config = dict(
    norm_place='pre',
    attn_scale=0.125,
    init_std_qkv=0.0278,
    lr=0.00107,
    weight_decay=0.12,
    grad_clip=0.5,
    final_lr_fraction=0.1,
    batch_tokens=[16384, 32768, 65536],
    dataset='wikipedia_en',
)
MLP neurons of a small language model. Each row is named by its layer, matrix (up: input weights) and neuron, and shows model dimensions 0-127. Each number is 128 + 32 x the weight over its row's rms, rounded and kept within 0 to 255.
After each neuron's rows, "fires on" lists the tokens most often at its 100 highest values on Wikipedia text that the model never trained on.

L4.up182 [147 130 154  84 218 186 111 141 133 114 116  76 147 143  99 144 127  94  59 185 151  83 139 110 133 153 152 174 121  99 103  39 128 104 119 134 123 151 144 146  82  73 155 148  94 140 185 105 150 127 194 123  92 101  70  96  44 112 129 101 132 128 127  96 114 164 138 145 192 132 160 144  89 159  85 159 132 119 132 114  66 170 108  96 137 108 146 114 130 146 107 127  76 130 137 160 133 105 125 127 119 185 149 125 124 110  80  94 170 109 133 156  97  64 118 155 157 130 165 138 126 188 103 151 184 130 120 100]
fires on: " had", " tr", " has", " re", " cl", " cons"

L7.up512 [128 135  47 126 122 131 151 139  92  87 110 111 182 135 145 112 132 153 130 167 112  89 170 102 103 143 143 129 124 178  91  63 110 141 171 151 125 119 201 118  97 165 115 121 154 113 132 133  63 159 142 157 145 137 167 101 102  85 119  81 114 171  95  93  91 132 102 111 166 109 154 143  91 161 134 146 142 149 205 170 127 104 184  73 132 147  94 157 152 189 113 127 135 149 156  82 126 118  90 149 130  69 112 135  92 132 135  89 185 100 187 159 153  90 117 102 157 194 135 130 116 146 140 156 150 158  79  97]
fires on: " –", ".", " -", "s.", ","

L8.up493 [ 88 132 204  98 122  86 152 134 174 122 153 137  82 169 183 211 115 137 110  80 123 127  93  71  93 133 135 132 134 150  95 122 140 147  59 165  92 182 179 181 101 115 114 105  90 105 150 126 117  69 149 132 141 140 126 178 158 153  94 124 137 170  84  89 133 125  95  60 162 184 142 149 127 115 113 124 116 104 156 100 154 131 127 123 142 123  94 170 210  87 155 187 156 162  86 102  68 110 145 127 173  39 143 107 184 118  86 167 152 187 115 120 144 129 140 125 159 141 100 130 132 119 108 136 144 109 120 163]
fires on: "c", "th", "p", "st", "x", " p"

L5.up340 [104 109  91 140 169 126 116 146 156  71 123  88 154 137 216 151 146  88 106 134 129  71 136  90  83 118 148 124 132 177 121  67  50 106 163 130 131  74 154 143 127 109 144 118  86 123 102 136 129 105 104  87 100 110 138 181  82 134 122  99  72 156 152 151 130 206 148 117 161 141 100 141 181 151 124  86  98 157 106 176 148  98 110 137 145 180 154 157 141 150 138 114 171 182 134 108  50 130 120 142 111 124 121 127 106 186 129  88 115 118  55 188 132 111 123 104 118 158 112 137 126 120 154 156 133 106 153  55]
fires on: ",", "y,", " election", "es,"

L12.up250 [158 102 134 137 143 161 165 171 141  93 180 153 124 121  62 168 108 154 211 179 115 136 151  98 164 122  99  95 195 174  88 121 113  67 145 133 122 115 168 131  97 131 128 123 140 121 100  61 126 102 150 100 108 124 132 160  66 115 181 116  77 156 104 122 110 186 160  95 116 160 126 146  78 155  68 167 160 148 170 173 111 121 102 108  89 116 113  97 122 148  93 138 104 116 164 147  98  97 184 164 112 175 171  92 119  96  88 116 131 113 105 151 213 114 153 131  98 107 109 154 139  95  93 146  96 131  90 146]
fires on: "ing", "es", "it", "its", "e"

L2.up589 [118 107  94 123 100 152  80 159  93  92  83 123 141 134 191 155 109  95 110 114 144 149 142  82 159 132 193 118  53 132  88 109 165 175 133 186  79 112 134 123 112 125 101 122 118 102 117  86 130 121  85 108 108 126 114 188 117 121 163 130 103 139 168 179  96 176 212 100 171 106 157 164 119 125 183 112  98 106  99 114 102  88 103  83 175 143 149 119 202 117  99 135 139  96 121 188 143 146 137 204 150 145 100 150 172  91 162 162 122  73 116 168  50 126 133 104 141 118 152 112 119 175 114 117  97  63 126 138]
fires on: "ew", "our", " result", " part", " tim", "ubl"

L8.up145 [172 110 147 111 143 153  77 148 197  74 135 135  81  66  71 107 133 103 114 124 132 132 119 171 142 157 170 117 141 125  52 145 176 142  81 145 112 122 128 151 130 147  92 124  95  87  99  98  99  79 186 201 135 157 106 154 155 130 173 121 136 154 106 160 124  80 128 138 108  85 134 158  83 158 141 112 104 101 184 122 140  98  94 159 133 104 138 157 173  67  70 136 162 139 116 148  50 109 149 126 129 139 148 104 170 106  75  79 169 123  49 118 187 139 138 143 143  95 140 139 163 185 141 176 139 122 108 175]
fires on: "|---|---|---|---", "\n", " mi", "|---|---", "ity", "C"

L5.up470 [ 85  52 123 115 117 110 156 127 102  93 141 183 122 150  92 120 156  93  96 174 113  92 175 135 125 109 133 118 117 136 121  83 170 147 116 133 102 174 135 149 136 167 149 106 147  57 175 136  44  96 112 162 184 104 140 164  82 143 133 108  49 116 122 165 136 217 180  89 158  77 138 153 150 153 111 150 137 166 138 134  81 143 139 138 166 186 151 109 114 101 142 157 160 155 162 123  93 155 144 143  89 122 131 160 153 132  80 178 101 124 164 133  82  90 139 145  82  63 147 177 200 104 124 171 139 121  79 126]
fires on: "ing", " with", "rew", "ip", "iving", "on"

L7.up211 [184 154 115  85  89 158  88 106 128  83 127 165 130 113 181 168 133 167 107 113 130 141 127 103 109 136  78  81  96 129 142  83 134 122 105 161 125 167 189 146 100  62  89 108  97 137  99 149 130  93 119  92  86  72 164 142 144 128  73 109 131 171 122 153 120 179 121 140 175 156 123 155 116 174 142 138  94 111 134 174 158 114 134 186 118 173  92  87 146 149 100 158  99 133 173 138 124 106 118 202 159  70 142 145 154  72 138 153 126  51 139 155 142 122 108  96 119  56 133 136 102 130 151 181 101 157  95 211]
fires on: "ort", " was", " were", " f", " a", "very"

L8.up606 [127 104  88 114 140  91 125 131 118  88  70  93 128 162  95 132 193 150 215 108 127 154 136 130 123 146 176 129 106 195 120  92 170 115 139  79 134 152 138 168  96 124 126 107 135 116 102 145 113 113 149  86  83 136 145  82  73 148 152  69   5 121 146 107 157 177 101 153 145 150 220 163 128 167 136  92 104 167 133 182 140 148  51 164 159 135  75 144 127 170 109 114  95 135 129 141 118 136 116 130 123 147 173 141  99 168 118 146 110 120 133  50 173  92 152 111 157  87 127 110 156 138 171 142 181 176 155  72]
fires on: "al", "ic", "a"

L9.up8 [149 175 128 120 145 102 113 136 173  96  92  76 122 149  80  93 116  90 143  84 124 142 159 148 140 146 199 146 143 209 109 112 153 105  98  90 116 135 123 154 102 130 106  30  94 130  96  98 138 102 157 128 130 129 131 106  90 154 188 140  70 129 142  97 178 127 131 114 123 143 139 161  47 153 165 140 150  74 159 175 170 126  88 122 144 100 100 103 128 146  63  89 142 204 156 134 129 105 130 130  84 102 127 191 165 135 162 124 165  79 142 160 162 138 137 139 106 134 107 118 144 119 124 103 137 123 144 116]
fires on: "ian", "ic", "on", "ina", "an", "ia"

L5.up157 [134 134 161  84 160 228 118 161 156 103 178 146 100  72 105  66 103 133 136 119 133 138 178 158 107 142 110  86  91 139 150 141  87 106  54 181 152 124 142 142 127  76  82 168 149 130 145 126 107  99 101 156 126 121 146 125 104 130 140 131 120 146 141 166 162 127 111 124 126  88 159 163 106 148  78 118  75 142 117 169 113 102 120  74 142 137  80 128 121  55 140 130 145 132 156  91  53 165  93  83 114 146 149 103 138 118  65 122 172 136 156 102 178 120  64 123  92 140 122 134 151 173  89 143 144 106 110 106]
fires on: "|---|---|---|---", "|---|---", " bl", "en", "ar", "an"

L7.up265 [160 132 134  87 155 163 133 136 134 102 178 156  93 126 100 132 128 140 178 115 125 161 169 139 135 135  97 114 127 124  74  90 152 140  99 128 134 101 123 193 135 130 100 133 149 125 123  69  76  64 139 170 111 143 140 140 135  72 142  90 130  95  98 126 144 100 129 119 146 155 154 146  63 130 158 132  66 162 152 109 103 118 117 160  74 135 123 165 132  99 131 118  92  95 141 148  61 145 151  99 120 109 144 137 159 102  97 202 177 128 150  94 193 117 133  66 191 169 152 141 110 168  94  85 151 117 148 102]
fires on: "|---|---|---|---", " acc", "J", " are", "|---|---", "cl"

L2.up323 [115 108 129  86 116 170  89 117 166  54  96 158 104 127 151 122 182 146 101 142  25  72 186 144 133 242 145 131 127 157  63 118 133 121 118 138 128  95 184  78  65 130 148  79 117 120 132 110 105 156 109 151 147 105 172 146 107 109 165  82  86 196 130 121 137 153 117 149 148 148 110 195  98 141 134 136 105 159 125 109 141 161 105 143 138 182  93 167 152 118 141 166 144 151 101 174 101  58 132 179 149  98 127 137 121  88 101 120 110 102  90 143  92 100 155 110 176 103 110 175 121  98  84 128 148 133 141  93]
fires on: " |", ":", "6", "8", " were", " is"

L7.up301 [170  81 113  89 166 128 143 136 114  79  86 103 158 127 154 133 190 136 145 102 134 111 158  92 122 104 109 134 152 187  76  65 178 121 168 136 153  25 176 113 106  88 135 117 125 123 136 109  35 140 143 155 126  73 130 151  97 143 107 101 101 120  85 130 116 171 164 105 163 137 139 148 119 194 138  76 123 145 183  53 150 120 163 176  80 161 105 134 106 137 121 119 145 165 138  97 113 179 214 143 129  83 152  96 128 121 127 134 153 134 157 101 129  88 126 138 143 155 119 140 125 166 120 179 108 122 134  65]
fires on: ".", "s.", ").", "2."

L11.up47 [114 165  46  75 187 183 126 115 132 125 133 168 140 183 161 112 104 150 144 169 179 125  90 146 146 134 128 133 126 119 101 109 102 140 118 150 167 129 151 214  85 141 113 132  97 122 141 182 143  42 136 152 148 111 111 135 121 122 118 133 140 155 100 164 108 167  56 143 227 105 162 141  63  94  75  76  94 134 177 115 146 161 112 115 108  71 129 113 132 116 122 152 108 121 160 198 125  71  76 121 104  40 111 181 117  94 136 127 126 127 131  70 148 165 146  82 120 116 106 157 131 127 120 130  88 115 169 134]
fires on: " d", " l", "est", " reg", " spec", " rec"

L8.up453 [158 101 132 127 179 100 167 170 147 105 110  73 111 180 150 103 131 144 143 151 123  94 152 133 115 133 149 123  49 103  63 144 163 147  92 194 107 135 136 153 156 199 111 128 118 114 184  73  67 149 110 219  80 107 115  96  63 149 127 124 119 132 143 145 162 171  86  45 127 121 113 156  49  76 156  86 134 117 116  96 132 149 168 140  96 128 142 132  94 157 150 125  82 186 117 151 106 170 166 178  87  78 119 126  95 107  66 143 173 124 144 131 120 154 101  87 130 165 133 112  95 115 155 171 159 146 133 113]
fires on: "r", "w", " w", "ew", "W"

L5.up383 [ 92 137  72 123 162 158 121  94 180 106 116  89 157 119 102 137 123 129 149 153 125  73 131 125 154 132 188 166 175 216  83 153 110 107 112 147 162 159 117 144 110 127 157  62 146  87 136 175  85 135 170 111 206 118 100 132  99  54 196 142  85 113  92 128 140 134 143 132 149 148 124 150  90 100 125 139 160  57 135  69  97 121 166  85 182 136 138 152 125  99  89 152 167 127 151 180  95  87 161 120 110 109  96  88 155 121 135 141 103 135 109 127 102 116 102 140  82 155 138 132 133 106  72  90 117 140 178 146]
fires on: " of", "s", "t", "y"

L8.up148 [164 173  75 123 141 162 151 117 155 101 186 147 117 111 188 149 127 171 132 109 136 124 191 118 106 130 179 124  62 146 148  88 131 128 159 172 139  82 107  78 112 145 122 160 138  87 139  82 114  80 136 155 148 153 126 164  76 108  98 144  67 137  99 116 142 148 120  93 141 148 165 146 119 130 134 133 113 163 104 165 136 139 134 118 100 150  52 107 177  88 102 113 105  97 157 117 112 105 111 114 142 175  98 105  85 118 111 110 191 122 115 120  74 106 128 106 162 169 129 114 187 161  85  96  94  72 139 127]
fires on: "ow", "p", "ed", "id", "t", "ile"

L7.up35 [162  94 130 123 115 131 161 109 106  95 109 111  77  83 148  65  87 135 120  76 127  90 151 122 110 145 121  96 153 166  11 106 114 109 187 173 114 127 159 152 122 114 141  98 156 138 187  87   0 112  89 164 176 138 178 156  60 113 107 119  99 116 114 141 163 138 119 147 159 139 122 144 107 171 129 107 153 144 194  71 115 117 185 100  92 175  86 136 121 155 147 129 163 123 133 147  92 153 167  90 122  88 156 160 149 128 117 109 217 193 126 125 101  88 107 131 128 102 150 137 144  92 119 123 134 131 119 156]
fires on: ".", ").", "3.", "5.", " is", "2."

L7.up601 [ 96 126  72  94 132 138 158 125 106  93 134 144  88 108 143 123 120 193 105 139 148 151 163  40 114 135 120 123  84 136 120 108  70 115 111 171 158 160 129  47 147  70 122 143 163 112 107  86 111 105 103 156 154 131 125 177 106  62 101  50  98 166 103 163 127 154  89  77 188 141 137 159 151 133  77 116  87 116 119 126 164 177 118 140 157  86  95  99 159 100 141 214 189 100  92 143 123  86 107 150 119 120 110 171 179  88 118 144 165 126 112 144 149 140  87  90 151 161 157 165 123 188  96 149 129  74 116 162]
fires on: "id", "t", " Un", "b", "otes", " of"

L11.up233 [110 124  98 117 166 189 110 168  94  82  56  68 132 109 207  57 148 120 116  90 194 148 132 100 175 154 138 169 149 158 106 144 184 117 127 176  98  73 100 115 136 133 151 127 181  70 111  89 122 161 101 154 107 148 142 134  99 118 140 163  93 112 164 102 115 153 158 121 130 143 124 140 128 106 160 190 160 120  92 157 158 128  97 134 109 113 123 142 133 129 174 144 100 154 136 128 134  99 127 189 130 138  99 145 124  81 161 128 131  99 137 149 157  92 228  85 141 172 117 120 118 112 105 136 124 148 136 122]
fires on: "ubl", "ew", "ver", "oin", "r", "hen"

L11.up284 [112  67  77  99 148 160 140 109 169 115 167 156 133 158 127 142  94  91 105 147  93  66 100 129 125 132 183  98 191 130 129  90  95 130 162 179 138 108 144 181 112  78 117 127 162  77 113 175 139  97 167 145 164 180 130 170  70  95 102 162 159 168 108 122 131  99 126 123 119  91 126 153 112 104 123 179 170  73 168 120  72 107 164 132 172 125 124  79 161 123 143 128 135 152  91 110 154  99 133 115 162 135 115 144 119  96 205 168 100 135  87 116  66 180 165 148 153 118 114  91 100 111  50 107 173 148 111 125]
fires on: "el", "et", "it", "ol", "ild", "h"

L9.up20 [173 124 192 119 133 101 109 158 153 102 147 161 123 165 116  83  78 156 162 136 110 125 101  98  62 141 169 126  85 161  92  35 171  87 137 110 115 157 150 187 110 111 117 112  97  82 197 159  92  92 134  90 154 141 111 126 129 143 155 103  84  64 122  78 174 130 113  96 145 126 174 153 118 144 122 133 189 131 139 123 106 123  94 130 150 172  99 163 159 158  87 133 122 174 149  55  93 120 141 119 124 107 130 136 171 134 133 147 143 195 142 161 173 143  70 200 136 106 141 116 138  96  96 113 149 142 131 148]
fires on: "c", "if", "b", "ap", "x", "k"

L11.up276 [140 122  93  71 126 114 152 119 121 109 173 155 157 142 106 173  78 191 136  81  93 145 212 150  90 133 104 131 125  85 115 100 155 126 143 122 131  76 138 160  89  51 145 126  63  95  94 172  55 152 154 139  88 112 112 132 138  67 119 153 104 211 134 107 176 112 120  75 142 188 186 163 111 157  59  78 129 176 112 146 131  62 149 158 124 179 154 150 166  81  91 135 144  77 136 139 131 124 151 126 132 139 166 176  86 161 130 116 170 112 126 140 170 136 137 116 163 153  70 143  91 113 129 138  99 122 134 142]
fires on: "ess", "g", "ar", "/", "um", "ic"

L12.up481 [100  97  65 111 207 153 148 107 150 139 150 190 115  98 130 122  99 206 102 127 150 131 131 112  94 127 139 146 154 134 131 103 169 120 151 155 109  67 166  93 176 173 122 169 140 141  98  84 120 134  89 171 172 111  97 187 132  63 179 118 133 166 112 146 189 124  95 113 143  91 163 161  92 128 152 154 104 123 130 113 120 116 115  98  94 104 166 115 136 138 161 141 108 134 114 120 141  86  60 115 137 126  95 153 108 143  89  98 146  95 148 116 212  95 136  82 132  81 100 115  93 152  73 186 155 120 123 141]
fires on: " St", " st", "id", " ch", "cted"

L12.up555 [152  86 149  98 154 123 173  70 160 113  89 103 104 103 150 118 119 172 160 135 125 110 109 102 136 137 164 161 154 134 113 129  67 135 149 134  69 105 218 147 142 130 108 178 188 125 148 133 128 115 141 115 149 127 121 124 126  54  95 128 113 138 113 142 154 137  73  88 136 184 184 157 126 122 138  80  73  61 197 161 106 181 124 110 146  67  90  90 120 138 147 110 101 144 103 171 121 115 148 176 144  99 129 202 169 114 140 140 118 125  67 123 163 128 143 116 174 121 140 160 107 136  93 143 116 168 140 138]
fires on: "et", "it", " sc", "n", "oc", "el"

L7.up441 [118 113 138 121  97 153  99 140 103  51 106 134 109 136  99 141  98 168  28 144 144 134 118  88 132 141 139 134  68 147 117 137 116 135 113 127  98 125 132  97  57  74 129 112 158 111  83 166 123  74 100 154  92  82 125 124 159 152 106 134 113 172  93 172 108 155 119 112 154 146 170 158 140 128 154 170 104 145 111 173 189 114 123 155 106 243 118  83 174 136  93 158  95 136 171 169 160 156 182 159 123 115 128 128 143  75 108 169 188 114 197 138 137 123  36 135 145 147 115 122 126 177  99 150  57 156 136 106]
fires on: " age", " 18", " were", "5", " a"

L2.up623 [ 95 102 106  75 177 147 146 112 148  84 150 105 131 138 137 144 151 174 137 154  90 124 100 143 109 187 138 103 114 173  67 137 132 169 170 114 134 145 196  93  78 104 138 103 130  73 137 154 118 185 155 150 103 161 127 136 134  94 185 136 137  98  74 109 110 128  75 183 144 139  97 190 111 117 128 162 119 151 166 154 126 170 120 101 163 131 116 103 172 177 161 137 132 101 159  82 109 135 100 151 129 120 128 126 107  76  78 160 189 122 128 163 114 119  81 101 169 147 135 150  61 115 143 105 156 165 131 112]
fires on: " |", " R"

L9.up17 [130 123  56  87 108 100 166 114  95 129 158 153 127 134 135 117 144 176  94 147 130 170 165 125  50 109 147 179  84  63 155  66 155  92 111 135 130 135 136 151  86 102 144 166 116 123 147 124  74 191 122 109  83 112 137 127  85 107 101 127  97 158  91 123 127 122 129 111 174 160 175 146  88 126 145 134 125 124 117 181 170 110 174 155 133 133  96 153 128 152 101 152 119 127 124 166  87 144 172 188 130  75  95  99 118 117  56 101 196 140 184 179 155 124 164  97 107  92 133 127  38 183 116 149  60 125 120 141]
fires on: "m", "um", "g", "am", "ra", "b"

L2.up347 [ 99 146 110 106 106 160 138  85 105  81 129 140 142 126 150  92 130 119 101  93 135  98 152 150 123 120 138  82 169 161  54 151  99  63 124 169 123  80 170 169  75 169 104 116 110 124 149 126  56 140 134 145 164 121 150 120 117 119 140 105 135 162 109 137  55 122 123 102 126 122 137 143 115 200 167 126 154 169 181 119  93 102 147 129  92 185 127 126 124  99  95 169 154 139 162 148 132 204  92 185 127 128 121  82 202 138 119 134 166 155 184  65 166  96 168 112 104 149 160 154  82 195 110 128  89 110 109 160]
fires on: ").", ")", ".", " a", " o", "s."

L8.up25 [163 126 142 125 102 157 129 112 168 110 120 121 102 180  58 142 142 167 129 151 133 110 125 148 128 121 150 101 118 133  90 123  98 151 108 158 141 110 144 120  71  73 112  84 110 113 182 176  98  74 144 140 203  95 134  93  65 105 134 194  68 125 145 178  61 122 133 138 129 135 123 153  98 123 143 148 114  27 168 146  80 145 110  97 151 147 127 217 131  79 109 112 143 128 127 131 117 140 153 191 102 101 167  94  92 159  78 126 124  99 171 156 114 157 139 132  86 118 129 183 128 148 118 106 140  85 129 104]
fires on: "y", "3", "1", "2", "s", "0"

L9.up547 [144 145  84  95 156 168 103 119 190  84 128 134 164 137 114 154 127 102 154 140  99 120  87  96 126 178 175 131 115 113 106 121 162 118 115 194 133 125 135 134  49 144 131 132  80  15 105  79  89 173 128 161 154 151 169 125  66  77 140  95 133 187 109 167 135 132 114 116 109 103 108 150  73 162 101  92 103 112 111 135 189 164 109 163 149 170 158 170 200 154  86 166 129 118 164 167  74  91 148 128 147 133 150 131 130 100  99 142 188 149 175 113 160  79 109 144 143 106 131 174 140 114 136 169 143  88 181  93]
fires on: "\n", "|---|---|---|---"

L9.up588 [ 65 136  86 126 126 182 146 139 115 131 137 179 120 106 108 138 123 109 106 123 112  63 137 160  74 122 119 156 121 170 100 111 160 105 183 135 151 116 163 149 129 177  89  99 100 101 111 110 112  62 129 128 207 110 133 141  54 103 156 114 117 137 120 177 153 142 122  99 157 136 160 157 150 165 133 130  72  79 140 171  77 159 157  78 170 112 109 110  97 157 161 163  99 151 107 119  58 113 138 185 119  31 159 157 161 173  64 131  85 146 116 100  97 144 206 171  96  56 115 110 106 130 105 153 155 104 136 150]
fires on: "on", "ot", " ro", " with", " b", "in"

L2.up3 [ 74  81  90  83 128 142 129  84 187 121 126 133 196 139 132 102  72 124  91 117 122 116 121 163  91 140 172 125 132 161  63 141 138 113 114 125 123 106 184 131  93 126 169 178 127  85 133 169 125 212 143 121 194 130 180 146 159 115 154 125 113 151 194 120 108 140 117 125 138  92  87 167 126 155 122 170 170 138 167 142  94 161  53  72 188 134 141 106  97 150 150 155 113 124 152 123 114 152 151 127  67  98 147  83 115 104 119 125 154 156 145 105  71  54 114 126 138 161 143 119 113 112 107 185 181 119 118  85]
fires on: " |"

L9.up273 [114 119 104  87 150 110 153 118 195 114  94  59 195 120 139 110 174  63  81 115 128 101 142  88 117 130  95 105 167 186 111  99 138  79 132 189 169 115 141 124  96 179 151  97 125  81 145 109 142 136 143 106  83 116 125 175 130 166 137 166 141 178 159 112 118 143 148  95 142 156 184 171 101 162 132 123 121 153  99 141  79 124 107 150 175 158  76  96 138 126 107 142 160 139  88 112 118 120 112 143  79  95 110 123 114 191 170 169 144 124 149 184 153 117 185 147 121 122 129  75  78 161  80 130 141  86 135  59]
fires on: " S"

L11.up257 [151 107 138  70 157 146 164 154 125  92  80 140 151 115 180 134 130 133 152 114 116 113  87 149 124 130 102  95 115 180  76  96 131 131 133 157 124 134 149 138 137 133 158 171 111 130 125  92 118 110 161 116  94  77 181 156  97 116 124  83 136 175 154 163 190 134 128  83 151 128 198 160  86  77 138 144  62 129 110 157 105 186 105 128 128  76  87 136  97 163 160 112 142 192 117 155  60 126  68 177 101 108 133 120 129 157  78 115 108  78 113  95 114 105  90 177 183 158 132 111 168 108  70 145  98 167  94 185]
fires on: "it", "ep", "oc", "et", "ild"

L9.up242 [135 101 129 110 152 130  69 135 103 121 135 125 104  92 169 104  95  78 123 145 123 129 144 117 109 129 114 174  93 193 126 117 148 112 162 123 107  94 173 178 128 202 126 141 107  86 148 135  95 139 103 119 137 123 136 113  83 130 138  75  91 112  90 172 150 150 176 141 122 180 171 153 112 167 106 119 127 166 124  68 150  85 122 106  97 169 123 156 178 115  81 130 103 186 154 137  56 168 174 135  87 126 183 106 122 119 126 152 179  86  95 118 147 152  70 191 133 124 178 140 128 155  95 120 113  68 119 138]
fires on: "ap", "%", "rib", "b", " pro", "ip"

L11.up50 [131 116  57 127 161 157 138 111 194 126  88 166 100 121 140  97  15 123 126 126 141 150 164 128  67  78 128 128 108 112 112 130 144 108 142 142 131 159 108 112 136 173 125  96 144 121 148 127 115 153  88 179 179  51  74 198  71 122 104  82  95 121  85  74 127 170  92 147 131 136 198 138  67 129 153 139  67  98 161 135 114 145 111 118 146 138 149  91 159 173 144 198 202 114 137 100 138 171 118 101  73 101 137 138 184 151  61 128 165 116 102 113 127 115 189 142 113 135 113 110 118 121 123 123 138 122 168  90]
fires on: " an", "h", " mon", " st", " St", "ph"

L2.up99 [103 127 105 116 150 154 188 143 108 115  75  74 177 115  88 158 211 135 124 200 152  86 112 124  61 126 122 189 180  84 136  89  79 134 141 121 117 143 165 149 115 116 123 102 130 134 145 178 117 148 131 109  89 139 151  92  93 115 136  62 113 109  97  80 153 157  99 163 151 105 111 154 151 162  88 186 145 157  86 152 134 141 102  94 143 176 112 108 150 146 158 144  90 164 127 104 155 157 157 110 106 139 137 137  84 132 108  95 164 145 153 204  74  98 101 108  96 134 120 172  77  94 116 169 138 186  86 142]
fires on: ",", "e,", "6)", "1)", "8)", "0)"

L5.up526 [115 186 120 115 154 101 111  69 117 105 118 126 101 155 122 113 127  66  46 161 126 102 135  52 121 143 205 197 134 132  62 148 117  93 133 130 130 111 106 120  91 115 119  85 131  98 176  78 154  91 116 162 145  41 111 136 110 138 176 138 117 147 164  72 117 117 165  95 211 127 173 159 106 162  80 181  97 148 127 153 113 139 135  57 144 118 157 136 167 145 153 140 103 135 121 126 135 134 209  85 151 127 104 139 146 129 164 147 205 100 124 138  89  86  84 116 145 175 169  95 167 124 126 144 120 103 129 114]
fires on: " re", " c", " l", " pr", " tr"

L2.up472 [131 113  87 104 103 124 118  63 132  81  98 117 128 181 174 138 161 127 131 101 126 109  91 141  82 149  76 113 135 178  62  90  59 121 147 130 105  96 242 158  87  99 142 103 113 113 142 113  87 151 137 158 168 124 155 144 106  98 101  91  85 147 139 152  92 181 148 133 154 245 130 145  96 160 102 120 152 157 170 124 122 130 105 155 108 186 167 133 129  81 163 117 120 168 136 100 137 143 174 186  99 121 145  96 158 101 130 147 117 123 164  99  95 110 151 184 151 147 139 153 150  83 130 151  78 112 106 143]
fires on: "s.", ".", ").", "es.", "ation.", "er."

L9.up296 [ 95 136  91 102 133 173  90 195 128 115 180  79 156 162  95 172 127 101 113  97 118 122 133 118 108  95 118 186 159 129 105 125 135 138  99 208 111 112 153 115  67 159 127 178 183 144  94 142  72 125 152 135 147 106 146 141 118  95 128 137 128 154 101 131 167 139 143 143 142 165 156 160 134 107  61 155 105  71 172  55  46 128 121 101 110  90 187 159  93  75 129 163 155 135 111 130 136 122 135 130 148 136 152 162 162 113 179 138 108 154 117 110  86 160  89 120 117 135 116  97  86 147 107 184 139 174 112 123]
fires on: "el", "l", "it", "il", "ch", "ol"

L8.up128 [124 131 147 117 150 121 160 126 110  75 101 131 165 167 118  85 103 126 206 175 143 138 153 120 125 123 114 102 140 200 130  95 109  77 116 101 114  48 177 140 112 160 148 125 118 105 158  97 118 132 147 106  99 114 119 151 126 148 153  98  47  92 177  90 156 137 131 112  93 196 125 139  44 179  98 195 109 136 184  99 159 119  84 193 111 172 130 125 131 129 182 149  74 129 120 150 146 128 114 116 151 142 149 185 115 106  62 117 152 150 151 132 137  48  92 133 121 104  93 144 109 129 142 178 110 119 151 150]
fires on: "an", "ive", "ing", "e", "ed", "ized"

L11.up477 [ 96 149 119 119 173 128 147 151  79 118  93  94 178 204 154 165 110 101 133 147 126 119 179  42  83  83 156 138  95 124 190 126  84 114 104 124 136 140 111 141  90 153  96 136 111 133 145 117 106 152  97 169 104 125 110 108 101 146 110 139 134 109 147 152 140 149 101  98 151  71 154 173 120  94 124 154 116  95 117 103 147  97 131 139 104 159 180 114 120 141 111 178 133 169 150 108 148 172 138 170 110 113 139  95  97  78 164 153 149 129 159 155 175 166 136  87 127 160 101 152 124 136 113 125  84  83 131  89]
fires on: " w", " W", "w", " Gu", " L", "ew"

L2.up301 [106 148 128 121 136 134 190 127  78 102 115 124 191 170 163 139 214  84 108 153 140  89 114 153 121  97 109 146 155 153 137 105 120  82 165 129 122  92 160 157  90  93 171 145  92 120 142 114 111 120 112  98  99 116 141 164 105 129 117  76  95 106 136 161 166 197 165 122 235  73 138 146 198  96  36 168 161 140 112 158 104 120  94 152 143 127 136 176 111  98 123  94  35 149 151  61 125 160  85 154  80 151 161 131  90 146 132 132 111 124 123 157 101 129 120 104 184 146 103 154 148 123 109 163 171 132  84 100]
fires on: ",", "e,", "ing,"

L12.up357 [170  48 119  69 160 173 124 128 166  98 133 152 146 126 135 136 159  78 158 133 159 140 146 102 162 111  86  61 179  92 115  96 137 154 171 152 120 108 176 109 138 134 125 116 210 134 169 172 122  85  76 134 119 112 111 135 138 142 135 132 101 128 102 100 143 172  73 133 156 146 155 133  82 110  97 137 129 190 225 174  99 166 113 162 118 177  97 158 130 133 113 136 113 112 141 187 140  52 133 106 164  61 172 194 168  58 113 108 147  78 147  82  96 135 106 129 136  82  83 115 172 131 121 160 114  92 149 135]
fires on: " d", "ult", "ect", "est", "ast"